python train.py --n_layer=8 --head_dim=128 --norm_eps=1e-06 --lr_head=0.0102 --warmup_steps=200 --final_lr_fraction=0.0 --seq_len=768
MLP neurons of a small language model. Each row is named by its layer, matrix (up: input weights) and neuron, and shows model dimensions 96-191. Each number is 500 + 40 x the weight over its row's rms, rounded and kept within 0 to 999. Numbers have three digits each.
A block is one neuron, or neurons of one layer that tend to fire together. After each block is what it responds to, as a language model described it from the Wikipedia text at the highest values.

L3.up1709:562455447510468560503539513530503517463549439465504482462484460448506482462550424482502476447478497547530510548538461468507469519518506538482575488499550438472522519528397456486533531507494447517439532497581543498537506479524492534463551591542441464494455518477499533487460502547615507367
Description: Tokens inside sports club, league and competition names in football or hockey career text, such as Division, Partizan, Predators, plus score hyphens.

L5.up320:503570491476503493530443518541468482504536482508470418502544539527519444513478561500483479549487487467509528520545471425557462475475500586507500511459481531509577564579484464493442411548508503486498537494526557530462529539502471517501478524537558474502530536454534532503491537552475467442
L5.up414:549586476476607470474491452434518440533464530457483508498450483503466394593539447537523486475398468481489510482499523517511469461506490425545438480529532555480545470453441535566507500550490499493515478528545523501541490556500490547531531488467524576528529526502519426506472471395511524481
L5.up1250:532528500486584564467486574526538474501530471518565526519540507559507478523460491537527554563574589583456566512516499472575546505395509476428465526521492535530537587457499498556492470467469497537482495523439484507565531554486458524445531440482517481471503504547484500481466494517522517479
L5.up1689:508508474529458565498537525444487412494495478440476488543601520543464503493569511518510548535526585498505472569504425460550531586436507487524505517488533548484486569445508532527464467523509501487500530595416520446498526612527505578482505509497539419477492500483453481477506482486517552517
L5.up1753:507483485532601535566515473501446512506520454533473482452497444450414578478488567429477476530560539497516515553502496468494485511522411575529490522561459461484488586455475485461506480517510517485501443504502515529484516503543648489558443503544469510461537529493500466450459482504429531461
L5.up2205:556539506497530497499550384448532507535387470509508524557500467549510403512494560536480485509507425444445519498511513488541456467422466459533523509479517480431504522495444513565474425592518432535472523537492526529583458542473485530506468523535537540553482477479563511455497521527462484478
L5.up2509:499547558523469480398561494483495408456446526523535481490474480517501472563543460492481530463565561530482458453459472460524431448439471456470417518458486545500514556455459573513482403492505489533514481540450554436559474584505491448483513506435515513493502445562533544521520439382529528530
L5.up2939:500518486440489543489385486477542434561550523524470490430441464530459448468498495461539408485460504577463508422501492505490410541524535473482470532571521540545480512476445435530493465487502508534485445454487536465477519526497557528519478445540528508475507481510512483355458531516599516485
Description: Auxiliaries, adverbs and modal or negation words that come just before a past participle, mostly in passive or perfect verb phrases, e.g. was developed, being imposed, had laid off, officially opened.

L2.up535:490574508569485439530534506567610497477464444490504509457495540445487493458478543478531525518479505518415504556499486505483492508472538485465455480482487474537455437431558489448525499606551483489420523526477533545557495544474521470428560474515470449486509454483448508538501467518435494544
L2.up912:472453553512499437552488429491525491502513579449459467577448443516518493514555549442510418470495428468476558504525521578535493498493493564534506585447487461519487542481505515540521563484500510530544444456429520553454534515441479611553499524474452548476524530490513443455560482425454561465
L2.up1035:543451480517466513487548538456453454520467455482496566570465507484516522501537498498526534532511523564494448483494502488463511465445465613532564490494528536527516453512449477528480500535486510504469530585535509494386460541497511478457478515456440549420485493481470498490558535508537526581
L2.up1222:449612502524470511427541427524508419485528480501460392533531603476473557437450470495491562597544535503482460483518551528538472502516572529513532574481468427478460460510459455521600583531552467520395418537526516478520538596536503405495469508428471479487499491509530443496444488516503516543
L2.up1496:473479458529485555571508475416466492538453476543469486517530519502446502464552466454466524487518482563483483454556513519438476463498528530525460494491508490480519469478469487518477508477545507530419560448588483502491446530518507498452527531471495453478595585550509522480522503523512500502
L2.up1708:488560514543542489501524469421487474466429457455456428475498451466423542509461516522580472534473484567455539552491441520497506508461496561501415448479548479481531489405548500525545502558562523559382438439469537550477540562463524538498515484414525532477482492543413424523471524484455509442
L2.up2423:565522488526505564503490415408473459541563489561536555543518563531516520583549506499493481502422485504448509500539461490477534550527602525441455563510469453585461489539492545533501502543522508488545464499500468538489488533501492493434522439409528527506492503592482480422445567477530513510
L2.up2484:490595498462550485505468556474547535557529487539545529514544470472486478565505390519530509484527484520514545548590526416453519500476531550582541492476465530552439500471585513503481534559509473557474500507466549495537491594530538567448539498483441543547489481515555443535498517508457548501
Description: Copular and main verbs (was, is, became, also, remained) right after a person's name or he/she in biographies and plot summaries; also separators after person names in cast lists and fight-record tables.

L2.up508:516536508534501505436455460530505552497489550507548526533455461516556479407567494518500534498572493498505499497512496476512497428481569485509530539406490562492438530516503491521464464472507480490556439567444465539399457525594562510511458503475492512480435538538454446483558520521525507519
L2.up625:463515518446631521445444505454467440503440587479441471492467501429571457523521502540436500497447496506472565487432492472524559578488487416550514477459511560495467476536504465513523482526423444481484528437507539606506505472492529522532489515499488569523486530444534403552474473567542524438
L2.up686:489497489531504527515381537483454506496419520514511504522472564509486424504508513538537510465496467522534450530470516494481545568524495512494499491521576500492484480458532525509465506534524475472506520579503467550565528435554518495537527542552497422492486470433476436467605527509486484498
L2.up808:484536526421527545532460508502571531482466506518496527512501543521444497522491489482488549548525489459413545511495537444631559515449525510450487470437466519490546518479553507479494501528552538543479489513554538421528423494530512549493516516548477533558455506419586500455486495530515511398
L2.up883:477427514488498545469482403526585493484515541504488502501438539562481535573492447441530512469525590490512547484487486487510478574496544520501493462493508524534432469506500484506471496505497481507551486509523501510531504433565563494560482569512512529609480538506487429488487521421561506452
L2.up1381:488543490516506458467511534487485513492475508523520507516572504529434496526495545513482472499517492474510426475512536530518624497410484421470430441474481462465512446587465575484429550480433525469514510621533420532479537477474504589466407463512500394490479449459538454493471488479443518465
L2.up1523:442516482443507564460502509488500517555508493538541513429524470456568517517539503507506516460589485466599502465521512476473602474491509507631511519406501456433539490509510476525424530533506524534524540392460506563459497513497497513436485531500451427533555540480515455408504473510511496478
L2.up2746:444502495539571546527427487474538493489441535498515526542508470527453466488523442524395566523487557528479475467509504517527488495486468487467563495480449517500500546454490527541574482541506491484538474491484506515515510499598501522474422482522492462576464506480527497509497489512570465491
Description: Commas, hyphens, en-dashes and semicolons right after a word or number mid-phrase, joining compounds, ranges or clauses, e.g. "1–2 mm", "black-on-white", "red, black, and".

L3.up1691:459517478566461565555508478510467504495504519442505519519485461515588401502462537536500495536505532542511490548439531459497421482457565569491490499517512518591394489544528513458540484485537514512553413531488523549527479417506424517484518417486496433423501510495419512456517494557491525495
Description: Closing punctuation, mostly a period and sometimes a quote mark or parenthesis, that ends a paragraph right before a line break or section heading.

L3.up179:476523484502569465416492477507508491451523473477481513447483600456466566470528534510511459495479443547504454559499442581439534522499509527497514425523451498546550538495529544509547415541557599556480514509488499543514504463537535474516498530516524528476476529548497470511492508496544512510
Description: Words in athlete biographies and stats tables naming positions, contracts or stats, such as yards, re-signed, defender, forward, SG; weaker on other job titles (announcer, translator).

L5.up1297:483522504538560481430515470528515455557520491522470505543576449403455504438510460592522521475495489495467483590437463494460461478519470455458480452528442471548509553525502453568434565501466422455453500492545532479463544472462525483500504577442464491492553459527517508489453436485528481543
L5.up1344:518441483552503531567493460455523401554488440452542491483579478596475533498565529502448529547472520437492492498462530498537523542447510559507485486497484502494519482552517491475598518489499439459507476430475463502483562556545478529493514531553481472492508439554399548458415426511559518562
L5.up1535:553472562464519454511544525476534546415466440451523501428504541459546484456521453544590500509534517528544552431460477503457469479436468501389495536497543514552438461515533515514593530432444470448446514531486559496507435513528495454575477589556500492496606510554528481517451503513449406494
L5.up1630:463524515517526496495498553435508464500481467547541519497453499458517492444495574537411483497535496533439543512454478461535506480518479526541508511492542499531553470488529464498513474566520408541533439514497440494461467492493468525471510539586459472533499502545512454521455490432524494485
L5.up1632:523460494486439488490480413481525538565483493468479521516618506489513459487451458454498492548480472568489512527545468463508498508524423514447523552514473436518476465504476475455477506510505534524437473473535470385467507537480509515515539471474468447482574460530500527514469499481468554492
L5.up1709:494464521441440411482499550463399484593493527546476464478506502524504484517518550476511468531397458506484418524567500503446507522563546506530545540485541509543534467529531482429538477487534467531397504499452511513481477487510521501536525487498510488507548507561460501537491527460511505481
L5.up1882:502515491503531508494540522561507486562488513484487509467525507529532445520485592442561431494453562547454486502488482528435533478557510532484510533506527475491467494518509487508532420502492500484479600541580486485574470511536591489532514519497476509458534522464459424497531510463421491497
L5.up2431:538574473485441505445477471526545493546480478506572452517518583562492453492474544512536487517516506502581498520533506486569433505539480505505475483520563532505522461531533523459562478471518501486369493436474485446476494562501535516512543504494434474494466516511488552510508524508468525461
Description: Words just before a player's role or status in sports biographies, e.g. "played as", "was waived", "came on as a", plus player-name pieces in roster and trade tables.

L3.up1919:439521461435505488545474472541519457491470517466469467479514493456501584565475541485525485506543536475525534456566514474445422569525497490454545529484492631524507511456536505393510417499460442492477518481531522497400512483478507444524576464509523480497483444520469483517519498509444516504
Description: Pipe separators between column names in the header row of Wikipedia tables, e.g. Club | Season | League, Votes | % | ±%, Pld | W | L.

L5.up518:541549462544525442495517505522480565437503416580456474448577552477515476517588469547457563511492537518496527522478483543435512511483489534537517562489516455464580463504416597530494505473496544501419483539504479527561489521567564472412500551508551460461540542503492442498421463503518443546
L5.up902:473532513562521495523487545402446473479475471557516398495482543407510442496517532485473501506432440570518483488513514529465518519475468487451518436565610483461438556515478542479575515475542513441448505476495514545561452494554458520516475434445462501467466474505526516506451434495522475516
L5.up917:452566479466530522506501580574470533518555548502470490584507502492517510533498573556488471550518584441416477506508494547505483516442490488556491482503488530514561478497541557466552476498486499501491494535448422511419574538502531448477496485495497528516480479486501441509502500465662502450
L5.up1100:548553553496577466492450416507513543523479431541493496478533558551488476550574483477541454527549527488532452462523461498534471467455485421505479540477399489579500483514441539494510479464505549535505471593550475426486448496515535528499507454551473526572517463461476524476482465469500538556
L5.up1306:457580466558485471459552425439489504469461551543526486451473513487532534556542571497528479508501457525479472526528495437498499550477558509448497565409501478525510470549499458489514522506580533495556439507497462538457480512509498574470467547463474461456528510404498533482502529485506580497
L5.up1563:503492532549554533483532499502491488536548480537461506527540543479441552558495608578450449466555536479510526464463502522465526475548509498421431454465454489458524486471453554517517565456484518519461528468465456508550495543494522466501473478517433489499460531557479538521533433519431515510
L5.up2724:453545511557525528508485522434425443491514511572415495476485480453502461502478571531434482489493526476526462452534470560502505587478479493483490527536616408507498509496491588485523474501517488490402513446434538469474466513554468492486451409530544530487479466497560508483449469487519472445
L5.up2765:483548545515515505490516461453437415483516444508500513475558591460484501516504481524470444376568555489495592572483453516616527478567472442484493627491489528555481481456460495470518477522500481510437516510497435505544512510475548496457475496494502527530460511557476450452527519500498484570
Description: Final token of a person's given name or initial, right before the surname comes, in credits, tables and prose, such as Theodor, Manfred, P. (in P. K.).

L2.up96:490503497492496505560542447478495554544478508557503509507442476543508434500501526503584503455463500453495479510488524500471500468468462554518535519481493511451455447555507587414481434463498451514547564476498471484558540545494505454520483569494551514591522531523460472475435448534531435541
L2.up557:537507530536498497535494411514472497596585492413502534564564453468516451501507533474383459491547530510493506494467528543452477596460480470461456365479509440512517536493477570456477495537468530516558473485555549455512494483531456515497567437509539519439526472523494538529481472544470466477
L2.up1009:507447511522481561499507480493482566430515518580464570484497500453536513550498486529479489489514502500478524475432439568433434560488469504483472482570464513457448519562451568443530484482490543528528582521547472422439569530537505449500462479508507504498506486467547584447519495562524523475
L2.up1433:530500477513481521429536466528467505551506513392538498520464520472526581481483533502486575438454533447509426581506488559462539539466472525478525525462458427508457533492454474480480547494448539551478539574543458557501503529449447521537541520485528521512534585506525499520515515508456542472
L2.up1581:549494483532480444502500458505488565507554455505540557573553470533599506530503626476548471460398522462494549560536519535484483448441500452500468437548469499418480494533446582479559493499523541537530476554412489540543516574512515548518534497479502462480521543487530488439486472523481498461
L2.up1629:493497490495439435474477495453451511487462494478476501547479427494614462409422518485512469539506479462513519553515431516471443463402507506481453452485527486470553466527512523523504430514485461495436475597472594525449476538477556452365490454489536463484487555528522510524500485517465477462
L2.up2356:497482493564539531497483546433540498558509504440525570591500507462564504481485498473533429486503458467513472551464484569489588469495458541480555530561472504493467537553481468491483483457459501474465526554452507480426580520497442463552487510566515569483509593496538478461463463477499530465
L2.up2693:470484423448498503512507539519554558630489461531449487589518572531459464493429446500466520521553431539494492551506515504534504513516511475510459517500490485574506478560422500561586489455575542551429541558493482478485560588495459515510507473551467519508535512511441501516517477477448523435
Description: Final word-piece or second word of multi-part proper names such as leagues, teams, places and codes, like Big Ten, Mother-well, Monte Carlo.

L5.up1450:490447481468495530485546487492500516490470508475480518477493556491449544552530453515478522563482504484511482460468538490541530468510453429537396514486543492512537459473487533558521498443510456534436504495483587489432469524522456543492494456499477512551480520485546506531528515425401509503
L5.up1807:453515466434489548530441451500452558489491501522469403447532507549501469513544426509428504474526518483551450518427484492535473542460513477564530471497591501493491460584557469512524453545443503551535504489542556532498552549522471525435511442457530540535502496537521429424536505487558526534
L5.up1872:504559587506489472510468497477473538521506497483487506437499502552543489515502435459428552532521510574453486441464517475515466475535536456497584502453484489545545549542452588445485558470448487544526486489518581500504387459468469457473463508491511437470475472450486454456394476556542523478
L5.up2344:484442579510586540543545495480542445500495537502558524449537474498524523436562465484477495556520481544550563450496460498460521478526487466579440506530421491524466487528552473489457544445496555491493478449486529451447451512560526534426514465394485476479508539432594553457540536424540500478
L5.up2606:463504525532511460508457405434423514525425468476455455543490488479550512480469517471506545482516521485509502526528494498525460545474528482540522470428512493528548498523485568485561494433538537486545546478481537521547469472450535442491500568470430569539466554480487471455565456508524523512
L5.up2710:507542491466497538500539519438471541531496550473515482392562484554581453553421500584476509500549513515512531455518558535593487476501533523474479526452517473531516489497484487514559479506550559565506497554541530499496480488519437524453492483409492495473513525446540491517494526500473574462
L5.up2958:506530555452500527489493475555524493500501554531541548525476459491552455494500480549387578443500543503450456436555471547498490519521527557499508520482535454535441485553490534535514529463488500479486517457487470530468500492501475525466501455442507451512494465535531507444505485390514480449
L5.up3050:477497539549518508492574486544528542478520488487469537541535490549530442461519536474443457545489535463399576482457498522456454532445527533488506578472530467497390494528434534536525538470450523510535473490488488489476455490585476547585476464515511470489510489518560541426535517467490564539
Description: Number tokens, often the first digit, plus nearby unit or measurement words in dimension and count statements, e.g. about 1.3 cm, 3 miles, measuring.

L3.up1487:506558524548550458496520554388457455510467448545456421540437527509559426538486575520507473486456466552499473464545533535518579563569500503501463443525544486545477493480498533462555512472531522494454498545459513556495517503482514465602473488505519514504488513548517501462554532455495477529
Description: Final word-piece of a split given name, just before the surname in cast lists, sports tables and bios, such as El-lie, Carol-yn, Natali-ya.

L2.up707:490490439546479484537504448430498494498444526469554490455499506506507475526535467483497510505478538502505532539479511560507496490536489522477492531523519419520567558508498474504458552509473496527474509448544458511562545485463516496448469470499509470523446565439458547438476449529450531507
L2.up1232:480517504476458487495543437505551556507528469495513513498616562557473532514504450479518474481534498442519450535492486473485496503543426515482416533542490618452541495512419557438532471507500504589540575602517543484586445559471579484446497518471462476498493481479508556461487545523489479524
L2.up1603:479520534538475527484494485466537508506499502577459474465556476493465579419447497418447541472516495476458524528422481518506510478458517482547521540528489506479493446464362602496492429505408487536576523513503428543550498476501551525398500604479527466557478514474472558482511520510546566512
L2.up1944:505492429552474421511533543403516511517495464538486508528569591507478532468512504489413486484511476487497516574488437574493469542424434454486396507514504562548586498476450612530530472575512544550447527508544499457436456592498467503387458478463439489483486584579518487480514479479477471498
L2.up2073:451498505522484482513512566528485524441570504558510474566541532475385550542532483447480606458511514477487469493475498491471539536528492463508533480516463487481574515531535565560447477466538537583552535558550498511513533488522533518437464501502524412519488475490477542467496488541501491473
L2.up2137:403488497530481507473506584484461531485551464508549519566596581465455541513527446450482503431565549479513527463456468403532510539544498464566495536507521415451551527497481586479442434453431561539509526522448427516573535581524552483441500498510558435520476562501484493530508505493524506532
L2.up2927:515479553521536546589506500435528509524540500482445493496584528520494501479475530567478540529478521566631468444441520531510509524539502544518500474495501474422556559539580489418446474457456536532503480517470509502492510520483515481517501550456542491479439425455544440442499486554512514516
L2.up3058:504483475569495594493494554478466554459471515517541412521500466560513455485506511466533537495527430508461466466484480507523481515479451520578524466462506485522539546498511494526515450471458488615542435546595489539498512546554495414545449503502513442503499499443446515531545503523408538550
Description: Final word pieces that complete transliterated non-English names, often South Asian, in cast lists and tables, such as Nag-pur, Oman-a, Uttarakh-and.

L2.up73:524518495484520498552545459546551483511521510407495577479462507478481564491409462525516397544498491533493499513543446551509468488577508549504494478471504543482496537478478475465514494470515418470521542470561396465489481493529509557504453477503450461571503521502479489507488569491490442502
L2.up237:494527505499476475509435531526444515512530471545535529498475524507542431437537573464489508544503559489478530559534521558552607469521464511462474559577548499522370514577485504403486469472523513558443513524437500375440486521530585462532492484537420510499517480519552496503541496503462522492
L2.up623:456499494454470426476494394462558515513578494559495457503570599502503495550476504486511571495479464431464438494528504435435531512465530557519484503533449551481553591545459484430471481468508502521453538500466553536493511447443511494514495459500590447494451500527483556494555455469528460515
L2.up1659:472558453492488486518487434427490562511493503438438471565459536534493511487421548448521491558409562424442535505451473456487549401559537569467526499523490428496531545507451554523488481400564379495534519585520522528476510549488454536556525505475487482503581567522549525468556477470464436526
L2.up1764:439559514482508463428496479493502520549484488472446524544485451477570472451477521490513485494484485396548481514468463525499436476384490500534536527478581475497522517465486517571495508486489474449570543469535459407481458499624423518511551495516512596514431541571512500481449482425500482472
L2.up1830:545515495502470521517398512501445503545571437512466425549490455494530453458484576512554479409552515471469479453462472454490617430465500557479576528511526433477440486500537474477446471473528461586568505504529550521485608531511554517511449502566480466602530501534530598500494484535499469462
L2.up1963:477503422534500507516485480463570414553465472506520540528476438476481525493476486423447503526519510446515500586466458531476549416481527543460515436479462469574487563531566467487527576490518494455424518502479527553505537486418544553467479504524534441559528443506486552509501520507498458554
L2.up2627:477468555502515527467504510520543511560454534473451489436540490492519566482436563474507514427511394462508503526484484406528427499458490496518522486525516428458510490479460446532526477501475415448526464567567554531546537499472468520550539537458497486509553480526439471450499519475495482434
Description: Pipe separators between header columns in wiki tables, especially after Apps/Goals, Votes, or check, near the row's final columns.

L3.up2167:464479495507460474491573478468538454519482500504491533566566512538533485465502476578461505509443531474471513518478521497453531532443498467490451488543499473529488499456522509519492454527484486558537484520494444480518566594561474543453554484484501557486521511563471484482517468477512537473
Description: Function words just before a main verb or predicate, such as infinitive to, auxiliaries, not, also, being, as in "scheduled to be released".

L3.up1729:428455575475513520508455486461458536574465524487623569491619515474458470522428458477461428521525504505536487522434563514448503526498474526503543450520474472479557558523348484469489556469504517524520513530515578539505524503514443485501550485507426446474488523503465427527496481512466557479
Description: Prepositions that finish a set phrase and introduce its object, often after measurements or passives: "feet by", "end of", "according to", "drawn by", "mm in".

L5.up70:465500472499514516489516498530497470546472510454492518446513536446489469443482466476420474569486499478474478502532521509523423485534476474465511470532454504514546525496455465530519535438486602488513441481490535465478540520545473470483510470493503485467470478500471472450503518606570518488
L5.up97:542447500480467496488475520527570540562606469483610500507471487501522398570579477411524406441495517548540439543463534511480497490458497526473531520506522495576474486496484485469422487496544584440488499505470482516536486539523543502508465545487448528526516433473487525506473494522521568596
L5.up603:502508430521498497494421411459508455512497525477502528545508506562566555423542562444467511479530470443496458538551542518473448542510440445495557466489560503543513531480515482479546604512463484521515456492475515519481513448483466573446413510470577420553497466471474523467499530443548543518
L5.up891:470420497486480460472510491492494505458474467480470533479414467451476512594486512551487474441493445500615471475495495441474456537509477495540557532538542502540494487463513559413545486433545545528429497491478490547495440513477433435512531523470472552507474497487489519487489516516532517482
L5.up1283:480493494518542490548400555464502526513544446434546484491514477502444551566425493459518516550550464537551543503470484525473472454509533511523497503532524556475557504496498534449489484524531503481545518509525482510433457476442465515471486527455495480497503462541518497504473476539575527386
L5.up1407:552428548508512528480450510554540553487430507490488542528433455454499554540429561454532508533554557526490554491522531590492533526496450550449471483482539520578517489527529517509486531439462438523495561492452488535514554564448520498498527514528480470556498442503488476474402510474542566421
L5.up2408:546489526486555480511459502546492465470514423453517492495473526508506532484472535520541477448562456463523500487508505448483458571534439480500544475540547514564532489462519509433449452432538534557459503466513500592590471491542520547511504512419479501523469514495445482530532516482510526475
L5.up2488:481562494513497474515504492553490526552505515541473494539536479537468397560527507474515518415516477508486472502559516496580519501476503461508524486507510454526527483446522519464483468501595467502523452498464409535554509522492524546564530550486567482508466524562520522523546559469481526459
Description: Pipe separators and column names in wiki table header rows, above all football career-statistics headers such as Apps | Goals | Apps, also Team |, Duration |, Length |.

L2.up125:433535532496492521480540476446532487499525575477515447512571490557529535515490452436462535397529489437524531453531631541556521470544496493481495535464462536528525553439510481482491482452483500423483487469487473517529519451478525489535512569356505502404475512488465503511492551470561497459
L2.up499:440461432529492595508493448513553533497505469462428540505511512467659535495492442539469494421482501458483544472492493546511482443474524487523428529472449461538518546442511503521534487457501529523552462548491536532498542454467513478432501451497528491455492485484486511344426487472471506474
L2.up1292:520542526503556486548476473473458455496488514503614493580415517468537500441513549411497509547523511503451472480481529436454471475558507450534591427550517508521531456496492488558523533526476518490491453464508450532546512443479436508517580490580558579490503475524501505509453482563557558455
L2.up1296:475555509431531488508494413531509520475540513488470502517553513459623536456488511499431464516513462504451521421496563544598451548536448477481478481488451536534478504438510502518468527516526489492497479511513506499522456632480453389468547503490581575471547481437479488509523503504478495506
L2.up1593:512498541438528516399556506494480488452535499515523527502540499508511421515438411500392485522489493543509451476498535483443519576438501512462535510510461540575491489532510507484561512452462506456464479605584439526503522527545577544503449521515580521435519454462436504481453475520552525464
L2.up1620:460512467507475559516419450501490505519451548501538385451510585494483569524560475516440508541499583533438515537545504518574543460560513462460501483549518476518476546460549484490502490494528544434489455569511482492480453541597536476458524421505512453470527531471455515458495497531460588503
L2.up2242:533510555533496548535505434490488552484558503453439476549514496536527458515512521444488532538461473516555508425463579437535514472426472515494506515516439582465516506482516488527455525499533538465496457490427507559452470493469523508515442500507485463472477494435480542484457491600490441480
L2.up2752:467508487570503531509516532495513525502437455560585550497495545420530545449499480517445510523567459496439464472525550502503528506492557500540523500492478441508459481503563504494501524467481496446547449486442540478479506524594473432507480530533487538489530460429482514525417530549505485519
Description: Sentence-final periods, closing quote-periods or colons that end a paragraph in prose, just before a blank line, section heading, or list.